config.yaml
norm_eps: 1e-05
positions: "learned"
qk_norm: false
train_tokens: 127700000
MLP neurons of a small language model. Each row is named by its layer, matrix (up: input weights) and neuron, and shows model dimensions 0-191. Each number is 500 + 40 x the weight over its row's rms, rounded and kept within 0 to 999. Numbers have three digits each.
After each neuron's rows, "fires after" lists the tokens most often just before its 100 highest values on Wikipedia text that the model never trained on.

L3.up450:507446560534496566501469580500440519507528458515506513497480493458476493495499453474489493535478501450527517488468477583508541503448513517450500479470449502516447529590533410487504526492562538474574462515533473482533526395597450536521502529436473550552505541548541461524499540545517509475483506471477429493547504456500525559561475433561425450502556479486527475505535495571476526528475501438475542444533479473480528481590542496505512458469497544486499544540496484506536514529514518421491444483541546557544440524495509422463582480497551502513459454492502548471399470448545520465
fires after: "\n", "C"

L2.up807:490455545582476561495529509526496561545531492542481561517406477569539575456463547546549441491508454435525549579567513546531490512484474501450481505428443474554528575568438431498466434503514548483540492518550453458455464490564509528436426462474567537492425534452452488573569465546496464495524463526474463519571479552505503500535514529447475482484481471472488525541475470540487497507528434531549529477483465441502478457473512572488485514411411554513483515549523562508483449433459484427503487494497492442529476511504557451498515592496504454451525484453502543492425516526499462465
fires after: "\n", " 7", " 1", " 0"

L5.up104:506509556600476473490483574491493498495540480499501506548510470500478535562525449581513428487478497505530511540564498544504444460455524476491495527565457492482579517494522414480522521502490496481505461498419449545543565429558528513538476436489531578522496547454440518557500549566419496510479480498505461476498500528483535542454562496502499511505547503462487445485563512544519472641480501527517535475515456505456462499525435539494481496415513481468520503535537520436486413532517528557497510498506472483449449484469524393565526508453532577432477550441468518502439513515500425529
fires after: "\n", "a"

L5.up531:558524523524546502572439434500480514480581451463481519504543485490558544407494479489538471486435569503583555556518474414549454435456526480516487570580455509562423429422531507490569547513541538534477466528541498430466496522530531459468475508424440545539496410536479504510518513510513464440535477502470516526479500528504517517463522478433533457468472539524415511479480497489449541529506544518516470583525551602513473486424546528444496493547501480443537534479533469510502511559548472447482527490508585523481466513520478451462571429481510546549527451546483470531467489569518561512
fires after: " f", " F", "F", " st", "ron", "B"

L5.up617:547512550564539488565551515458473504467603453448534463547533449473545445519465508507445508545479505516497492522455543459446493497510519511425509532539542535525489502500475483532475398490421472510474499473612562472420510489515511482548524491523533548520523393488396489559592516508473461480521502490452437539525474530545479483533437453472487502478444552503538509499507464503559435479483554389580491492486462476492464490495504477498525440484423471459498538511494567560500515529483478534473497531523498502561537499442521543490471497506472498451420535518514483555558536580525531540
fires after: " sp", " T", " St", " k", " t", " K"

L8.up424:533413495475525484559474529500446564526478493454490475573453509496501479460533524522519517469550464554523482544540456447456424528448546515475547516513476516531523497460541441484458526467560524466444486475552487518480416581512496504488496501495469457491410468528418465438449527458442494513513561485435465496500534497489490480536493478494447537553532523506490448511626458465464562491500499523489434507470395566498566567565584497486528565516521470525500438579463520481543476543546442537542537502548574517468527469437520498488524514463568557534527567499510481474482514481469517517
fires after: " A", " e", " a", " pre", "A", " pro"

L9.up274:432475500470492521509474477491541509539533516533554426519439527462502550536493534485477592432538412480474469544430496584514496459496520498478558432513573509504512464556529476496518437459571518488435474452477522512551516519534482555526443482508465480494494452504465477472515511508479536526521549462499456439566507536421526538524576538445542476604544485477507532549464437442591523460513504521441497489491539431448529533564473519526472476556545466491501440488477588407544493490520492505458518527447462486534459531538477523558469564524520484501527528534533440539428517509422568535
fires after: "-", " |", " •"

L5.up282:493514531492470469534524498507523501487481473505556482473456544517469516480397523535502488486493510500572448482490530522477511526488446489554483493513549442552517528548504473501460537475477520547411450468441511535582510559446549472541537461463442508515505482478567494517548447422465497542543561533490478502495519416522520462479509449468467579530482521514488512533460602459506588526446564516480543504501426553559417476524497513513507493468420502464489531556524520493552427516511457575485462506528483522486535459478557417410505542490562595531457516527519549532537495555530485517
fires after: " (", "M", " km", " m", "m"

L5.up856:508518477489555397575503509490504505522446504510552428511433513433521492528490525589494546519493487441515532512478447505499467469607464504566531548418456518566480475509478470432504552524522555512492400494501495451527391404469497501579543455494520525484508547518503452518451396561528450518508483392449465485490541451464509488515479574474426588549508545444492550503492526570487457531453483436512473467529567529414479533514475516555488500462483458512441485462522516520561492497462480517495467536523478542451528527490538469460507507497484487465458490451459516503519532538501556541
fires after: " m", "em", "a", " km", "ou", "or"

L5.up395:489486522522479460523526548503525499522527584496519573567541550478477501562526558503401460509477520493552526507457539495476497506536447512456496497472518528412503482500440539387483480506473549489511424489445505486539516481554513551488475497474461375488525478462508480492471418455491515495487505472600519496525496476529480508492527517499508464458426471473499497430502493473614505472493506449476523573464569428513441527519511556562450522504498462487527511541467560497532535414501443527460526478543521475547514512430550490502495472418564510465426455555505407520538497568516525478
fires after: " w", " K", " W", " Sw", " k", " T"

L8.up829:534549531429527581489493529515450554485444536499459477454547561537583549481457531534523454450514475450509511535469518509440570532467563439536480518521530532490544605539528529496528531492443536482523451511494473411563495531519459516553564590496465441489556538509513459492547460486408534549470512568423481523524520510533527573437487487466468533499565476552489501477531488473560456469516436509481524440444422532523526482485515508451464468554558444453490465528502509495473497514502505470450507504526452564526533427451415481574464561483577511430480449513469453570487528467534488442
fires after: " man", " (", " de", " le", " Man"

L8.up736:533493536478589510416518482556475504557488488501502528484511515521515466530414580444483531537518506528448564476449470496507472522445459471505496567440598486393443524567546440522477572499531502508513459459545495521506510511517497438548422482483443491457460416478536489394481420531510440569494503515437502577491459531458420469460528472505517481522475512540556497488502485433576481471510574483554470473445492471500481460451508472442520451481493563492518504513494534416452471538533516511496494441534481500496487540513512503579520503490514538522564511518543528543527533508419494520
fires after: " |", "\n", "-", " "

L8.up1:410488540470526434454487462522472514492551542503493531500475511507538491484487439485547549476411502518514551422458444466538532461461450501475534478529468567548542568436476483455539480507468450498437475472537471447507546561520486497520520530524471507488530524450453490520508405484468483499584534505485491503555449510508529524519432536539472550430448483581520586496509531504498452465542561413473505490472485485527449476489467485388507496427457498506482531575509518506591502524485414534549525530516511461530561492497499474502590506519514443534475542514475434472501524500506552593
fires after: "v", "stit", "os", "ens", " v", "i"

L5.up112:478475506559502491521559500515583511517457559537441501443432574505515455503512449514486472500495503500534523499428543423534505537524587507564485535462523578493431524578502546453455503511542414515525514502505548400466554483488432448482543488475497452529564501517485536523525554451582463433491530468509472428482486453509473504609483532543481532501478519492452514471479429516494579451462459465554540481533518528528509493492530490547460497461504523545499536491519512495530490606498521468509543496461549474511501531428547522520427443425460451482517463494456454510502490497482552540
fires after: " l", " L", " d", " W", " v"

L5.up695:485547529442444531521515509562459496538517443506580537480496501525535506502460550486490475524467535510530531478517510528492521533387534450403527536489530505526424504521524410544503502467544521511583483476445477488443411492507498526463542454487486494448484518494563531518523430439519536466540588422560542507529518542573522519502501558488477516568539539462529533441533466508479503491520470528478516482481546480535508480481481529413421462456412467501512537545511489503484533499519468540564438436527525520470509473548521498463499516494518479466427466469529487589524426459526486454
fires after: " (", " 4,", "–", " 3,", " −"

L5.up204:535501479476505458487547489483489516516515486536462512533483494479539501503474610573564539540521466486480604468394420520557559559459483502459543477479535490483510444499519492506474472502490540516467537479445462532547499460480547477507541456522466499486515563491501460542507525513533491483462481518586493509435611464543479479463478466516455471544535585491493464478517475477478494552527525492462459576440566457522563451520456528456505438555498470440460527536496536562503440544481471473470519507484463597546461631423457562521526485481578462474470558572546511499434436510508551434
fires after: " N", " n", "as", " D", "rans"

L5.up533:428469501504426510496506464510568568443524509511486485498528445459492498521474540514452482567498522450404471487591532484494481522483542477550530504443475505552453486537493480526613461548460532527579569525459476454436580467525431498540528455457434504531491514472482457478533539512460421485431481511478511467437484493522506492587546469448529513494488533509475513481487535498510606538575505517478476481481495563465567454526512503525525482513576568467547549516505468409522499481496556456565503499548520567486520514470527511477495501513461443533521445487564571460416407524578499543
fires after: " V", " v", "ult", " as", " W"

L3.up167:442606508532449459507472455453518489511454580517557558488498557440544460507517457537522544531478482534543519484517443554518446400421525477479506484541543530553503521528495432511456554528513585492478492464515469449539444563491446438482498525460519487508516520515522487438490461492475502466547535484496556532469542539536611539495504519549481430523570484499471486408547480493549492392505522497511538450510458511513515450539427520498508464518438488517392497461485510500554472480444518541535531563513460505535481495474542503508496466540530485502432471508442551464468482533517474472
fires after: " \"", " (", " wh", "[", " '"

L5.up654:557505426512497494547487482503391544454441427435449462489446545571498490479492507516511473513404469493485457477478487409524429525510447532503595457426417519454517489494524498511537507579499517532486512394544514493465461491487457543503510472527452458505552494494475462499530547518545499464530493561441525549550550473469479578522510510470507469539472454491508540527569536494513466487559503473467553443375509495556482541456456526469496490520516515506528434524497538528463534519518595499450585521468535535479503556461474480493536526477529504504392523491414600533457456541484495508
fires after: "ru", " la", " dra", " b", "o", " B"

L5.up741:495546448524471506504524475541598534460434449587592500496478431556540478490511534434502529505493456527480517441546555475545532499490492493491528567538507539514392530528458525527480470485523498503437508551441501526509470502529517489516477598561516475450499531545514482526481468544501507460441600500585496518460497487534496521507551507398540493505470563422508478472485507410526506515517541516507449420481431499515585520477424454443467502520448430449463519439415495509434492530554532493483555510503462541522490561474509484513559460506460453539464420530491495532508499532485508453
fires after: " n", " N", "R", " mod", " Sh"

L5.up524:503554508523425497452468539438545553507499469487513487516529520520495521499499479455477496444447463502500457518450573502521534512459527517557488498420435472472459523397524440535456557435538418408487452441479530542511486505529459460523548547558517522440558494490555524510475467530493484510504548471398487514450497459510494459495516453456479515564447560548570525536528492476470524493593504526513442585527547486557513496468486459422465449488507518492479522563454482483465475480501555592451548481570512474438489470525561509436487499460440517500514474497507539525517531479456552513
fires after: "N", " N", "M", "em"

L5.up182:490513480460540561584431595534433531449535442456426474545548414519513527467465573448502511476400473528547474523519451485469474438445449483521480484482505505516541507469535481471482491462513491489533494511510515487483535492528512580506457434465568532496534459442497472456433497551456490446497487502448484541474574509494542490498504520478518496528499485440516531486509554458406515547448523498477548525549529489505446516516558558409465422529471525602480501537510550523470503542445532477482542504485396508491535536478476464439548503505594460535508524531540545451526510512521528573
fires after: " B", " F", "-b", "B", " b"

L5.up219:525524477475457553486487519547444569532529447452516551473500474500480466478581456502505512481428383507477421529528540470505528520508507524526476443461483516414430492416532470500511399489583437544518505517528547448482483547483554563439503453470571654512480516479544576531473468516447484535570523496555541467524512479529471537512515483540550463504544441528508513493509517479553558502484527514487556559456527534481504468472572480472504513465416467508487498525455494525533526497518524457448527520463587491476469530540471496444510506489476529578509409489391467441494561508499522533
fires after: "M", "E", "O", "F", "H"

L2.up671:508484533512466526528503541489477492462507509451545510504448457504464574528436531573474500514552527482490559582518455571471469477521549505509532436483461488500498544468423436503439495507508515470553448479431464476528559439514532479496526538491483499471534519530484569460545532529472536442471558564492473465535488551524511492463548541494504513529544569541569541526484502575569545515473533507566530435525474484495472534498490489456417491353479490526540503532440468533431418528474510436518466480564507502545445461576455439506547494417468463475439520470496520540504493430472489478
fires after: "\n"

L8.up532:482470545579523523479449446520546475524530571600531542498502471583535582447521506495515574455510525550518544447528401493424511503460491514512495476497461540529476494519511505501488439498534453480444519457502509467519472468481440495510535489417517480505497559545430515494463488485480456459494513566472475548500444490451503504515550486502525470492494442493495574457538492457559508472597587484495450553510482529543477542458519563505503454480463452503499485552488467467550478569489479435460522549503486460473435426528523448581513460471535541448522471426456526486486500397526541545
fires after: " v", "pp", "l", " adv", " fl", "v"

L8.up697:475518481517508499514545485548558508566542494471433498523499500536443476519468506485464434490565468532497466482549553514484477491440492537519497600489533536505420520491483458471462518458541470477573582552443514438496543583531470550507509523485556479428476487483424511495595457421477484469507553516577512454471484478547431517540572535501471462419458500551511485498528444540568482477507456558529498526522550462548493518524486470508465474553537495496511525441471458486510526476450522509511479471544529489488543522456553550476462439494504469587488491522443492493508527510447516476
fires after: " Sh", " T", " ch", " t", "-", " Sy"

L5.up196:501523517497538512495462508480453505502545491522453498553496458502493538551528510542474456530490398527581499446465557471492524494457442536537550442523375497556473508464454469457536512547498562461473560498502578481556409529550479531516488490561420513450486475504512438533504568517493461531512437399504528496490541478524483558466527535476458534362520492514518533459431500504488458542515444483438488474523556544491502479478506500450458389485541508505514511495491491486538483448496495503422517484452529468471518522510524463513537524507506537540476539513476444544443501435504520550
fires after: "6", "5", "9", "8", "2", "4"

L9.up658:544507552468502451520501524474474499471536489491496500565471420595522588491531540508456555521507482503489455442525422535588482511468527545468562514573511490424520475479556531541497583487422542474456594531417493515526432502518450536534496536453519459459536483531452487452503452496496541529503428519504495498501552437485507507434412497453464534498548476553455439526512456509512474479493563514497480547460564517547520559550515443501486458459428479476536469515531550460540547510490470573549481500510515434451517539495557488525482472430531421464485511512518474519487428548498533492
fires after: "h", " a", " A", " h", " c", " the"

L5.up480:462444543462496512494466503465508522524436501533502469468473458476434447497436562541466493492499456462467463504444499568562453482523487487521571507521496512490485488545526444545464506468461514480518563523526458521497536589492420567484530527557540540430514481506500489516495457491547360504537454536504502489488583496450619473401489497530488583553435509522475460450620482519462451504489534521488529472450443506442544523472568480533552464451501491483495467511466556570496549533484481514549520449551545576463523477494556488561511485466439502531506521483437479533391532474508559467
fires after: " A", " a", "im", " an", "A", "ail"

L8.up278:446513463485511516477537503464554517555449512496568513502514497535465533461511553509544450534379525487469516470485463630489465539448534522472448479519420539511466510462492513518517556488490537517498456474520531504473544516516511512485470486485510482476492487521478583453478449527488510437489447467457465461547497485554473519488504528504460573481476502519488487463513551516524481422526507505538564509486545515514492389488435571471457540536450489481514461498518596514490465493470465531632466506537415421529405545529467492490575451510494483524474502482472420508506527502535510580
fires after: "t", "it", "ess", "s", "iv", "ed"

L5.up142:438486479516527476561524538469513498542587520520561529516518533450504512540481455525521512450457502497435531447445507465464432466406501503447490466504485497499532479502469542432470506505464515513545517491512485460533568461532480605500466531426587534550510477457503518518537434484435467515473491483490539489528440493605440517500526433544513480477494624468606560513463493447519471538503508585459520477503513552450453580450540506450461481477497513491510558453550474491494535519570529472508494444535525436478534546550525466564475481462452518416485487539591456568500491479518477528
fires after: " G", " C", " Sc", " F", " D", "F"

L8.up182:514453520520519481458542493561480528539508485529468523559433558466563513461422502485416474505509498516450503505482475566494445503496563432452581467571490484491521549459488529535564519476461493439524443605482570532470479467437542431421503453420491572434520475481458514491475481477447516492530453520541554506448468481560532432494503503510484498467480532501493476531474538459435517439425543558544534592491613548506515485569573516541492497511521537490477533460541532440507514440545489581425518465556586508465466486451494446535519496526452489565504474512486534576500489545515469509
fires after: " Re", " C", " c", " co", ")", " re"

L8.up245:441462526511499538587600527519441504510523527482542477517519485531449464581520471483480499502490470505467535497501476551469417500534506505478550474500425490529549478466526469531558479454496466508508510515562442509510546553417570490517503457528509467486453535440485479515490518477556521502450439510532458502482467525554533488487516507444414530597446551557491451482499538460518511460507543521459440487536539584472519390541495487516492498484494486512519514457506540510534502525476534474553506514489492550455523623388589508469485454483529505480462550631507490499487415448501455460
fires after: "\n"

L8.up542:462534503479500487389497452450518519477481461428509502534540552509515595513447508444451594419436537509474542534536481508502495427558537524539490505526460478550477471497541472507538538470477517501471502462530462537543515572517621540485491516555434487421507507526560474505439552498508458527542500485449424510501439538567505428498400435470520502508515445438526423534448503473544509505535518434515484524494432418549529472507480541451521526476507436488479498497520555502498512520530515547451530486558538491408549506511457469516448503482484501472503519504446572593523549496472537514
fires after: " m", " comm", " h", "m", " ph", " H"

L8.up208:420561551449583511508510526472534521473507433490519552573511496523520534512395522574452473505455536490495510463486497419524486523530503488507562471519494483472435567462452495468525479511475547443599475483474523542519530484493508568462499496535494532464469497480508525539493416411442476476476525452524537538432535451598531493526475468567499494584462490477504512462508497525535550492508507480544493533514440481504483569455600500513467568503495455389585523494423472445543493482567556474563542498507431454552506518547499524482427491464500515572488449466465504515501506520484496503
fires after: " T", " t", " m", " Mon", " pro"

L3.up563:511509491528479558549460508539541465551482488467565503514443610467515481492448508503526454549540502541481482482453411595475510534458498523524539487531445586511491488504499509442548523549522538499478433530498514529527472550460456503483589422448513437425497452495541485551552510450518562512512492443463491515557457545485523485592447505487534451454462520546523553401527533512519429499520530489492528546466493570477502457401456501466511507459425444528418522478483567474553518547454488444501531563501496508495516528474507494496479471575523456504452482426514487594515474526443525454
fires after: " v", " ch", " r", " (", " s"

L5.up77:413474517452467588441492483521494489555515428503516550538510581509492510484498480478482447534471474474575473471514507486521484476455477480538471464464544468480475490557526500497500502508531466444465446567588510506490535593437596528573468566463500455487456486506463476529569544529539469438512535565489477449439472490577570454417533483527498544541479485508517496520530430498535515482457524453501496485489506462602511548433482566577539550503432564463462539498520519479510543572416479508547477467470522555495473475494439477475473493452472510480462533528548520500457497449604547560
fires after: " ro", " w", " l", " k", " p", " gu"

L5.up486:502546527497470575476486559498485528516479468502503492479487490442522569517526481487505552458451467535533541440479590469575427402486487533524483479520492464459521506460482503505499470499498514466539451520540523499407503477568505508507431440501505504527470551568512552508512498500531554490506556499509552507512533452489446569470519503626505466522468484543510564508487479490458480426552425469468537510496535522535482512500518546464495433455484516525437443460477379448519486524513536421506531454503517469449454580559551532493510505402540548485531511456445565574506469494520502481
fires after: " T", " B", " M", " b", "u", "o"

L9.up692:478505471476465509513499502475527535534510437535483432447495506540463560473438457460510498479543506486504554515488428549519524517502502483507409442540434519522474439502433509516488524481534491553451463598501535556556508542468554559527509452524457472531523455517370474400480482516537497521471468514474550487525494481518487580476472517425488525514535513489495498482506431560491521460460570426600441526514428496540447511497526525537495493497459469518543540536528570512502501529450531521489527589513492456471530524462542473492467515532538520539389547495509460509415458470506527523
fires after: " B", "B", " l", " up", " Sp", " bl"

L5.up390:485483532450480439554488455532462504480440512592552549521501534499485483556531554540441548429535482458501470470472483492437457471448500491505549538541554556560518378466476443529495580524523515548483526479458428513471472528487486472509569407399531535510522490513515475494505437510526536500484475495551566488525546461402511489574470466578495447483528541532598500432524511469451484464467457558501496401487479570463495531503486515418496534539520460442454514457523479521547506537467499536557520543459458507479531466507553584436493524473574482518456490513544524548552519523469532526
fires after: "\n", " (", " 4,"

L2.up55:466459537554482514568493484444541513449468566528512612545500464440467549438498520522456529491538499555503530483509460514499537513512518501478478550458499460546455515438559433518408502543560475503495510522553464453527473373401448467517512416489438540493499515464461524528477461531518514424439526486570515478579500493466501494557526482462575465499471482459452561434546431515504533481481572546501453498538552553451471519492495551542475420553532531469447502513543519507470533551510582456473496522507556532474483464442546497515472544567479525516537503464535442461455490540573446494
fires after: " l", " f", " d", "l", " g", " dr"

L8.up451:434481490494519504446476409552498468540532564498492527498538558481542522468401506479479496474507452487492501496439430453509415470478547418549557551492474444456474485510513439442482476550512520514460450484512589516534519520495477511545516494543496535552477519473516444504457514517467513524466585504460483512530517428489524478583475517584451523526454486539559534514505529494455452510472544454510604498488515556510493499532510535426495482399467464495510484433495512523497486440467542457506414567494523469388457414478468484529515545576535543502529529445486557525509493494475516550
fires after: " a", " v", " m", " V", " em", " ("

L8.up339:536471480416590440534483483468525469525532494428476570539504514452456532511518552556511508483439563509464501551516523519503528507437497509518495475485536500478418490534476490479462525496576551549493534442500524479546574462475515505474445469493521523495542466487518528523533429423539545465598525550507566407508523501492503468438484429445478494531544513533489527485472542480531504495498555505461520500468486499454508504502531454486461495515517533418598486485502455513464547485443557538514489557517455465619447500477534498529516499455563584455543529465487458491397470495512508479
fires after: " |", "-", "/", "re", " 4"

L5.up629:477467556501524595479508483469547516558431482492565464455505444499501531554524528520438459512482549480519586461490437490489456497525482468519419492520503558503535454493481472499487447513531526418469494509476519537430473521562457500582528491495504554453504507477466482550538535519500543463483520455525470562516541514477473495494516524509514542499591459547441421477469445511528516531432429535533564485465451502497492452496522473571515430479501585503472453519492507429470502532445516464557472506482516561500527461518551474596516466492581505499454473461562532454506412462531513525
fires after: " V", " v", " w", " l", " var", " b"

L5.up800:522516550600444452488467586493471511501584523500494509445444557452517534470429507503521477482446485530488483521541575519531482522486485486518578516477464485523478491484462460418560530432503538562475519519489581479508472501488497520463412477407506524498450492564531475475465463480500411443479469505488501460443497524525565533510517495503488449544522578439515489478522503480553450576573456487470455550512536464500548555519485482481527533553471447503525521430517515440571509490584532441500565503518547494457529496442536506402470479488471466470479525510497525508465524552483482509
fires after: " E", "E", " c", " C", "A", " En"

L3.up641:450506508442447493545490555510505528511536470563505499522497575500548485477460535542449471507488529507563559565515502443577500499445481436489497438524481492494494488458532562455500551475507561538490523516455511430549554487466484499515507493461485559524529495556514498513481442489510431416520490580488489504467590511569529521467486466534476558511517496564471475524571539495513475525485458447456483460528535470477525500528465545475470538499533524442524482444529571499502474520440533520490402498621466491517520474480523489548500441539513405462459519458502497505398497472470423466
fires after: " |", " ", " 3", " n", " 4"

L3.up438:508584493501489470558488477492538444482495537454563484537557520456588451505517537491439494544562488515570497455509489561451471485464467427509455562526572603566474500544522504497481507502600540556441467412504379526528468517523442527454560527454525485544522484442496459519420505502521458502509514482498530559457503520488532484471481575525497493438556480526493507523466477474494484471443494452558497529524470435492514545502445455418467485432471501549511456481475468486534552578469462558508463543454464499459494536446442504500456538477540501536505462512461562552468484505498519554
fires after: " (", " \"", "-", "\"", " "

L9.up179:458548472495470416514492610469509486571503518545469544490509542461568523451510529550426502504475557500471424536501416508541476473490540398488538589624532471534478493529491488533525483506488502496496547540490534527475473471464474516485467529447488452419430508462506494553513424470502485453539536548513483502457470539492505473507499487492502508548549455518482529439537506488545500513533398476500494505484471498532535556531536426579456437495596449494467497540408409466537494474506576513491475497466519486424517472544527494554472448490472526515540580469528486545503548523484564511
fires after: " O", " am", "A", " a", " al"

L3.up238:487506556468550556553507463511557454540564417550503460545492451524476498482503506550580525485411516523469499535472471507444432473485523454499520488541484535431455460465492550485557519498508440434539498501520465432483536526532473566507540439426538498486541469485520540480498472495536506492553528521511434497507554562563436501552500484597464519477506530431421522496525480451458516521457484441480492519515492554517531494490568549517504503515490523525484589500498493554484511596409533463524371444544437525541519497514535480529462477530532487505428503590526492523496463461521562554
fires after: " B", " F", " V", " D", " W", " G"

L9.up818:403411456495505515503569568469522527531460496463531490563465507563547468458522523518435572516458539536436463457493541539517462467443476499492481509576449477496511510420539467527486507508540522497551467551502474489421555486504514514474499490529503583469563543472536537523537492471478543481532454542472516519546531512451473452512543523533416516482568551494494508488492483360538544477436540515438479407515570486515537490414513563506429510475506517473465508467503518558482410467531528520560500525515464532463486444496547529558502529529605531514497521558451461515467466497580494463
fires after: "\n"

L5.up515:503495466541540429534528491530483518571534492552520504468454496466507526449542520472507441503482471510434482520515485551448484511533603453483489474490518532452497537467586454536505471447433569492474513549469571513487603561539504538487479476497504589492497513473518477467448403482466466466462483520527594512491476425532477474479461489501488437502463457504498464616487517510512444463526480497547532504491532462453441546520477487490589445507603518441455558440539538513512498484510504489486499470595508523527532572536460491482506539551505540541445500501473506520446545488460418525
fires after: " his", "'s", " C", " the", " Is", " D"

L8.up570:467516410470501500515499515514445473550442460477514448496513516463486524479510510547477512419491394508492448470470471532512473454445497524470537440467482497535439493418463504480466458525484505465452476521478516514461449529500541560513485448548404496472585447537576441535545534446569597542553599452587490466521549469524461570531585464558485487561515479462506554521501485495438529509484532473506498450520482502530442513526477488448513469508445550456502549445480494568466490514539491537497459515485526561550513525556534520491493517558464583502514565529468540456537458509524558514
fires after: " b", " M", " B", " k", " a", " mon"

L3.up501:533539524469449519522487471484504501411498416538528446542421432542479466550526517566499466421487467503546497509494463474503545448488477501425435443509543506477478514428517510492473607457559544493548490504551548499513475474544531511433450458476571531468521525552577493490544489510519452582493480462482514532493403434478512520499473521435475492497474494492491530495494497574546537553586507533464520481489505529489525442483488446421452519529517489536577514521497436480556461512513427520455474499472548490485551488556476512491541554440545479547515532533525545489500534543558488495
fires after: "′", "3", "0", "°", "4", "6"

L9.up389:480479540484441491489498484525522563440541508476526510432464514483483519493549542496417523504485517482441500542523501529471511432490450516521543462507544505382453426432544535516485489417525505538449476484509532485504536588498561539510537502530518471465505463356515513549529487483468463512509413521513565512440513504469516476513541504560447511494512470487558474458536462526484547536554552516527459535475503549530433429507478539472444463431463496545487548473437507493555554553536430494466558583507554491472522490541452486443528531557487525505500493475445519418476574489493518540
fires after: "C", " v", "E", "H", "R", "M"

L5.up701:627466510497439467482471445562542568482519514535541488513504493592482487478487493421534556469493447520496499476540515443501490512463471456485441548479456550402461418458469481479563512466439428553475465542551476512571512517524573586530478497506523493567501462495466445480485479455535560540520530462480460420469509438525491526496537498391496501512484485471489529436588526497451456540462498439441500569459515505545431566504484510431501498530462436491490509498459527499535540499563546527482511471557475478452534480547466482454496535496505511462530539475505526493518460532509433587
fires after: " Bl", " B", " bl", " Bra", "H"

L5.up584:570451550458462527560482559469561473494482472541533488477488547503533450523539525516507515544440439603466531550522450516458507492494494485442542447451503500443412483432529463515504509492490487519521520555540467536459550571484488547455516548535515520449553512422491478507554511564538500400554480540475521453459528520517466532535483506577471499534502463475503501453541514480448550460484524491528566562549481588519376443530569509462469463469508446508490499502495520486436442536503510500470501460539560574501448507564474483482429454541487483490480509449489484483499528445444517483
fires after: " A", " M", " B", " D", " N", " R"

L3.up393:512537469513538417609516531521502503415466509510548500537513525473512486454518563533499513527504518505432518528474420498459464566500486457494447552436442535476564535450524484525477582460496458511422499451486474472485489459556543500538503540450506555573468472502491448489470480471585550565481465512479523484572556409541469421478491537401546485497509491531503498538453448443560489521551581505482532554411555547467462503561517466496547500476440501500453540403500462526477442528512485479415494445505501512394515551465500455497580539522460468536527512511552496524513553508516527525
fires after: " the", " f", "The", " his", "'s"

L8.up724:487536577408555523506493485475452525554487504498444499456532514456497472425513514516557564461457517544495479549546551583547467507472457476472519528525467543491544469505445463451533434484516502490472516486520506466517537544538511518468536523501489454476540542512474583450546489494553514472538474568464525422525447492499548513528463486525474558517536573511475484435480504465555457480431572430490583557564476548531426512524492493508423415551556500529451531430493495452556486525497537488538465509521492524517525522500478566461427525553470458525514437504515539470432457480581447544
fires after: " |", " 4", " 3", " D", " W"

L3.up308:556493479472433440509482516504542523498495536579476521526493469518429494537499518480498553478470523484490463449582483474480450460468498497457566489508494542472488422523450455499543500528488550504448466447430419556594518534536511500564520433495466498490525556494483500494519494406405429601480514515473550503498509500562538539482458555449487553523527484491571515437517569524437417493544524544481536485419572483493485495446484530488507490555494582541506494524474548504514489551518435568575549448444401510482527465507498504463489477591516490496554535512518509532524544473494493496
fires after: " (", " as", " is", ",", " S"